config.yaml
n_layer: 13
d_model: 448
n_head: 7
n_kv_head: 1
head_dim: 64
d_mlp: 1792
vocab_size: 18373
activation: "squared_relu"
norm: "layernorm"
norm_place: "pre"
norm_eps: 1e-05
positions: "rope"
rope_base: 25900.0
rope_fraction: 0.5
qk_norm: false
attn_scale: 0.125
bias: "all"
tie_embeddings: false
parallel_block: false
init: "normal"
init_std_qkv: 0.037
init_std_o: 0.0
init_std_up: 0.037
init_std_down: 0.0
optimizer: "muon_variant"
lr: 0.0046
lr_mult_o: 3.0
beta1: 0.93
lr_head: 0.00441
grad_clip: 1.0
warmup_steps: 200
schedule: "wsd"
decay_fraction: 0.597
decay_shape: "linear"
final_lr_fraction: 0.02
batch_tokens: 32768
seq_len: 1024
doc_mask: true
train_tokens: 440400000
steps: 13440
dataset: "wikipedia_en"
MLP neurons of a small language model. Each row is named by its layer, matrix (up: input weights) and neuron, and shows model dimensions 192-255. Each number is 128 + 24 x the weight over its row's rms, rounded and kept within 0 to 255.
Before each neuron's rows, "fires after" lists the tokens most often just before its 100 highest values on Wikipedia text that the model never trained on; "fires on" lists the tokens most often at its 100 highest values on Wikipedia text that the model never trained on. A number after a token or word is its count.

fires after: "2" 39, " " 24, "1" 13, "0" 12, "9" 5, "–" 4
fires on: "0" 44, "1" 19, "2" 15, "9" 9, "8" 5
L6.up1421 [142 146 165 128 157 121  84  94  82  92 177 108 105 129 139  99 146 118 138 129 108 136 129 100  92 153 153 144 147 153 148 102 150 101 165 130 136 123 154  91 130 150 131  60 107 100 113 149 133 140 106 102  99 121 147 141 104  74  99 139 126 127 130 135]

fires after: " |" 43, "4" 6, "6" 5, "8" 4, "2" 4
fires on: " " 43, " |" 24, " in" 6
L5.up896 [141  67 112 137 107 113 121  87 114 159 105 147  91 118  96 119  98 147 143 154 130 127 117 128 159 134 133 126 164  96  99 114 153 131  98 102 111 126 131 131 106 115 155 167 180 145 136 164 130  62 146 132 163 136 126 102 159 104 139 118 140 145 124 107]

fires after: "3" 19, "." 18, "4" 9, "1" 9, "2" 8, "5" 6
fires on: "7" 28, " (" 20, "2" 16, " |" 11
L6.up1360 [125 140 110 122 128 124 140 187 156 106  91  92 108 129 123 127 141  99 145 116 135 167 122 140 159 149 121  95 142 128 150 139 140  70 134 152 109 133 150  96 115 121  91 160 179 121 110 104 100 131 113 141 162 144 132 115 143 104 196 104  87 133 174 177]

fires after: " |" 59, " " 8, "5" 6, "9" 4, "0" 4
fires on: " " 59, " |" 22, "1" 8
L6.up1653 [ 84 116 141 151 137 132 160 140 100 134 126 127 101 162 124 133  96 159 105  88 153 164  74 170 113 117 122 150 142 210 100 133 126 108 104 109 168 123 142  89 109 145 110 151 149  91 161 179 123 115  80 123 122  78 149 116 110 119  89 168 137 126 158 100]

fires after: "2" 55, "0" 39
fires on: "0" 63, "2" 27, "1" 7
L6.up1744 [148 121 152 140 133 142 107 174 109 144 116  85  71 150 109 155  97 151 106 113 172 115  95 120 141 111 148 138 160 105 184 132 153 153 145 156  98 144 129 113 168 106 117 131 110 109  88 157 114  97 102  84 113 121 151  93 103  97 123 135 112  98 120 102]

fires after: "0" 75, "\n" 12, "iet" 5
fires on: "1" 76, "===" 12, "z" 5
L6.up393 [110 121 121 123 120 107 155 114 152  77 152 150 106  93 158 144 149 118 140 122  81 104  93 121 150 119 152 145 142 142 101 117 131 130 130 115 154 118 153 136 127 134  90 100 117 136 172 128  81 148 129 122 106 132 163 104 112 102  54  93 103  98 121 140]

fires after: "0" 81, " U" 8, "′" 8
fires on: "2" 92, "1" 5
L5.up955 [143 122 101 167 109 156 113 110 116  78 118 166 157 123  96 132 140 156 108 161  93  61 102 161 112 155 164 164 186 114 180 110 119 143 110 164 168 139 118 130 164 136 154 131 112 153  85 134 159 128 137 167 116 115 131 129 106 124 164 155 176 108 111 156]

fires after: "." 45, "2" 5, "3" 5, "4" 5
fires on: "3" 21, "2" 14, "′" 14, "6" 6
L5.up569 [104 129 131 144 102 156 155  69 119 158 139  93 105 150 105 113 162 132 158 121 130 137 163 137 146 198 140 135 156 145 101 110  98 145 182 118 164 132 152 171 120 114  87 145 155 148 143 115 141 112 114 112 142  97 115 115 124 125 120 108 149 132 135 170]

fires after: " |" 51, "9" 4
fires on: " " 54, " |" 20
L6.up1027 [120 115 143 119 129 122  98 118  85 141 117 148  91 136 162 122 144 149 111 120 107 151  87 150 143 144 176 175 131 145 173 140 137  98 103  59 120 116 161 115 135 119 126 172 127 144 100 171 102 121 159 141  87 179 121 119 162 132 125 125 122 114 154  89]

fires after: "0" 37, "1" 15, "5" 13, " World" 6, " War" 4
fires on: "0" 25, "2" 12, "1" 11, "4" 10, " War" 9, "8" 5
L6.up1339 [ 97 140  91 118 117 104 123 128 144  84 141 134  64 138 131 135 138 106 147 139 138 129 149 104 142 139 112 152 153 151 145  95 180 140 110 175 139 148 101 140 143 119 171  85 115 105  97 162 175 140 104  75 149 127 147  78  91 130 132 138 110 164 147 153]

fires after: "." 15, "6" 10, "4" 9, "8" 8, "5" 8, "2" 8
fires on: "." 46, ")." 21, " It" 9, "com" 7, ")" 7
L5.up857 [116 173 134 130 148 141 118 149 122 113 137 140 148 119  88 122  95 119 130 148 139 146 148 152 179 156 119 151  70 130  95  63 182  77 112 101 140 149 139  80 110 161  91  75 157 131 111 122 159 149 121 101 154 124 117 130 141 149  98 129 125  89 118  98]

fires after: "\n" 99
fires on: "\n" 99
L5.up1353 [143 152 100 137 148 123  81 155 106 128 160 130 123 127 123 134 125  82 110 138 158 138 156 148 123 119  82 147  90 133 139  86 138 122  88 157 103 131 169 164 124 126 160 104  81  88 121  70 108 130 128 127 106  94 109  95 170 128 155 131 164 157 141 115]

fires after: "\n" 85
fires on: "===" 34, "\n" 28, "-" 18, ":" 9, "." 4
L6.up461 [145 135 110 122 140 113 146  99 102 124 145 170 129 134 122  88  98 142 105 111  77 120 154 129 157 103 160 169 126 112 124 154 121 138 104 119 136 110 110 154 120 140 111 121 113  82 150 119  41  98 120 103 105 135 165 126  89 179 127 144 105 162  89 174]

fires after: "0" 47, "9" 37, "8" 8
fires on: "0" 36, "9" 20, "1" 14, "7" 8, "8" 7
L6.up1602 [133 163 132 138 107 163 164  65 126  97 122 130 133 148 139 138 145 126 113 148  77 135 159 161 151 126 133 118  91 147 105 110  76 148  99 103 145 100 113  92 111 114  92 153 151 152 123 166 133 144 145 128  99 126  90 130 104 128  82 152 118 114 146 164]

fires after: "2" 43, "1" 29, "5" 5, "9" 5, "0" 4
fires on: "0" 26, "2" 15, "6" 14, "1" 10, "5" 7, "3" 6
L6.up965 [122  91 124  90 129 135 131 114 128 132 156 153 144 105 108  94 131 177 123 126 157 145 110 100 155 150 165 143 144 121  87  84 148 136 103 102 162 119 118 140 141 155 104 139 169 131 140 112 113 165 105  85  97 114 148 151 128 140 166  88 168  95 132 137]

fires after: " |" 62, " (" 9, "1" 4, "3" 4
fires on: " " 59, " |" 20, "4" 6
L6.up158 [104 152 156 129 121 130 162 120 126 152 157 109  80 155 101 163 117 137  64 140 154 158 117 162 104  94 124 143 126 128 129  96 160 123 120 109 181 152 119 149 120 132 120 142 151 134 146 127 138 148  95 100 156 142 139 106  88 104 133 141 160  67 121 147]

fires after: "\n" 98
fires on: "\n" 94
L5.up941 [145 113 114  87 110  85 131  84  64 126  99 142 102 136 152 102 118 110 150 148 141 183 144 115  96 111 102 143  85 107 147 105 135 121  94 133 145 127 118 157 116  92 130 113 108  89 120  59 111 108 122 157 125 102 161 116 109 134 120 165 119 119 108 128]

fires after: "1" 30, "9" 20, "2" 10, " K" 8, "8" 6, "4" 5
fires on: "6" 24, "7" 12, "8" 11, "5" 8, "3" 6, "9" 6
L6.up171 [159 150 121 136 153 174  86  99 143 125 128 159 107 123 122 124 148  85 117 169 174 157 131 116 171 107 128 140  91 113 144 127  80 152 170 146 138 150 146 144 115 110 160 126 134 115  75 191  95 158 109 101 125 119 145 136 102 111 126 124 126 126 105 126]

fires after: " (" 21, "-" 15, " –" 7, " \"" 4, "^{" 4
fires on: "se" 14, " co" 10, " by" 8, "e" 8, " writer" 7, " Co" 6
L6.up1021 [144  90 146 135 151 113 150  76 113 118 131 134 159 131  74 114 152 136 139 171 150 108 108 118  93 108 144 136 179 143 146 125 158  90  99 137 154 143 155 125 120 129 100 136 101 134 142 131 141 110 108 130  93 124 166  90 136 137 132 142 111 153 131 110]

fires after: "0" 28, "1" 15, " H" 11, "2" 9, " J" 6, "9" 6
fires on: "2" 17, "9" 15, "7" 11, "1" 7, "ua" 7, "ee" 6
L5.up568 [126  97 128 131 171 126 148 128 117 102 133  99 132 120 176 178 100 151 123  95  96 121 123 131 104 132 112 132 144 122 124  77 121  98 135 136 138 113 144 109 157  93 111 122 155 124 101 121 131 112 107 106 145 125 159 135 105  93 155  74 111 126 154  75]

fires after: "5" 20, "6" 10, "8" 8, "7" 7, "4" 7, "0" 7
fires on: "′" 27, "°" 21, ";" 16, "″" 14, ")" 8, " |" 4
L6.up42 [106 162 144 148 146 136 136 121 118 157 121  91 165 142 147 142 165 168  98 128 131 125 157 150 143 129 134 128  92 147 104 101 130 118  87 148 147 135 126 113 114 137 141 129 168 121 117 140 105 152 128 113 123 109 114 162 168 146  65 166 169 134 116 172]

fires after: " |" 44, "res" 4, ";" 4
fires on: " " 48, "t" 6, "cent" 4, " debut" 4, "B" 4
L5.up689 [141 133 100 134 131 100  84 119 133 153 145 147 102 111 132 162  99 109 133 113 128 172 167 139 144 110 174 131 163 160 131 114 106 128 122 136 131 164 112 153 102 168 111 105 149 145 150 104 144 137 117 167 117 159 149  90  93 134 150  96 127 128 120 167]

fires after: " " 62, "1" 6, " z" 4
fires on: "2" 21, "1" 15, "6" 12, "8" 8, "3" 5, "ey" 5
L5.up900 [133 172 106 153 113 145 102 115 119  95 127 129 117 151 116 136 174 157 118 158 106  66 112 132 137  96 135 121 122 158 131 112 108 148 157 123 152 163 113 132 138 132 153 147 105 133  82 143 162 146 145 117  97 111 131 103  96  98 179  93 115 154 156 150]

fires after: "0" 40, " |" 9, "gov" 7, "ô" 5, " bond" 5, "2" 4
fires on: " |" 39, "." 9, " " 9, "8" 7, "te" 7, " order" 6
L6.up1240 [ 86 113 118  90 137 125 112  93 106 123 117 141 116 148 105 145  97 127 110 114 109  73 135 129 133 113 177 141 134 135 121 132 119  94  93 148 102 136 161 140 177  96 126 125 122 146 168 150 135 119 157 109 138 180 129 128 153 113 140 139 154 115 161 127]

fires after: "\n" 42, " |" 9, " ISBN" 8, "        " 7
fires on: " " 65, "l" 13
L5.up1627 [118 115 109 106 121 120 123 132 166 133 136 115 134 113 106 111 104  71 130 122 119 134 136 111 142 110 143  90 190 126 135  79 162 146 123 109 147 116 130 152  92 138 117 139 166 108  66 124 148 141 148 143 107 121 124 114 156 146 141 130 179 189 110 176]

fires after: "′" 15, "2" 14, "." 13, "1" 9, "4" 8, ":" 7
fires on: "1" 83, "2" 7, "at" 4
L5.up805 [148  96 137 137 113 125 138 138 136  95 129 134 141 116 136 117 120 154 133 111 136 161 146 129 110 131  99  94 136 161  98  59 168 109 142 123 117 154 132 119 126 137 114 111 150 139  83 147  99 157  90 141 105 103 112 135 139 124 159  80 120 141 132 110]

fires after: "0" 28, "9" 27, "5" 5, " released" 4
fires on: "1" 23, "9" 14, "." 11, "8" 7, "c" 6
L6.up371 [164 120  82 131 171 136 167  79 113 113 177 145 101  85 130 136 145 148 117 150 109 155 111 125 100 132  95 117 108 157 100 116 141 107 118 126  70 129 174 126 137 146  97 134  78  97 159 158  76 111 126 123 141 126 101 101 133 158 103 153 128 115 135 104]

fires after: "\n" 100
fires on: "\n" 100
L5.up561 [130 119 102 123 121 138 123 141 101 143 117  91 106 140 100 102 100 114 133 162  99  90 137 111  62 161 110 105 152 117 114 110 140 118  88 137 153 127 147 148 125 132 162 150 108  92 143 102  98 115 145 147 135 103 158 133 161  94 117 126 105 133 103 174]

fires after: "\n" 37, "0" 37, " inter" 5
fires on: "2" 37, " " 35
L5.up665 [102 155 144 141 151  86 107 150 157 103 185  54 104  88 102 135 104 136 102 150 103 167 110 139 137 122 151  84 187 118 116  95  79  74 136 173 152 142 125 146 145 131 110 143 136 120 107 122 145 145 145 139 134 137 104 109 123 147 133 103 150 145 114 165]

fires after: "2" 34, "1" 25, "." 7, " In" 5, " " 4
fires on: "0" 34, "9" 23, " " 10, "\n" 8, ";" 6, "1" 5
L5.up1316 [ 92  91 128 152 102 120 133  92 148 124 160 111 155 160 127 105 137 143 128 122 116 126 122  99  91 102 144 143 153 139  92 125 134 126 137 147 137 143 136 114 135 111 127 136 153 124  92 148 100 123 101  98 160 129 125 144 105 173 105 142 181 143 156 108]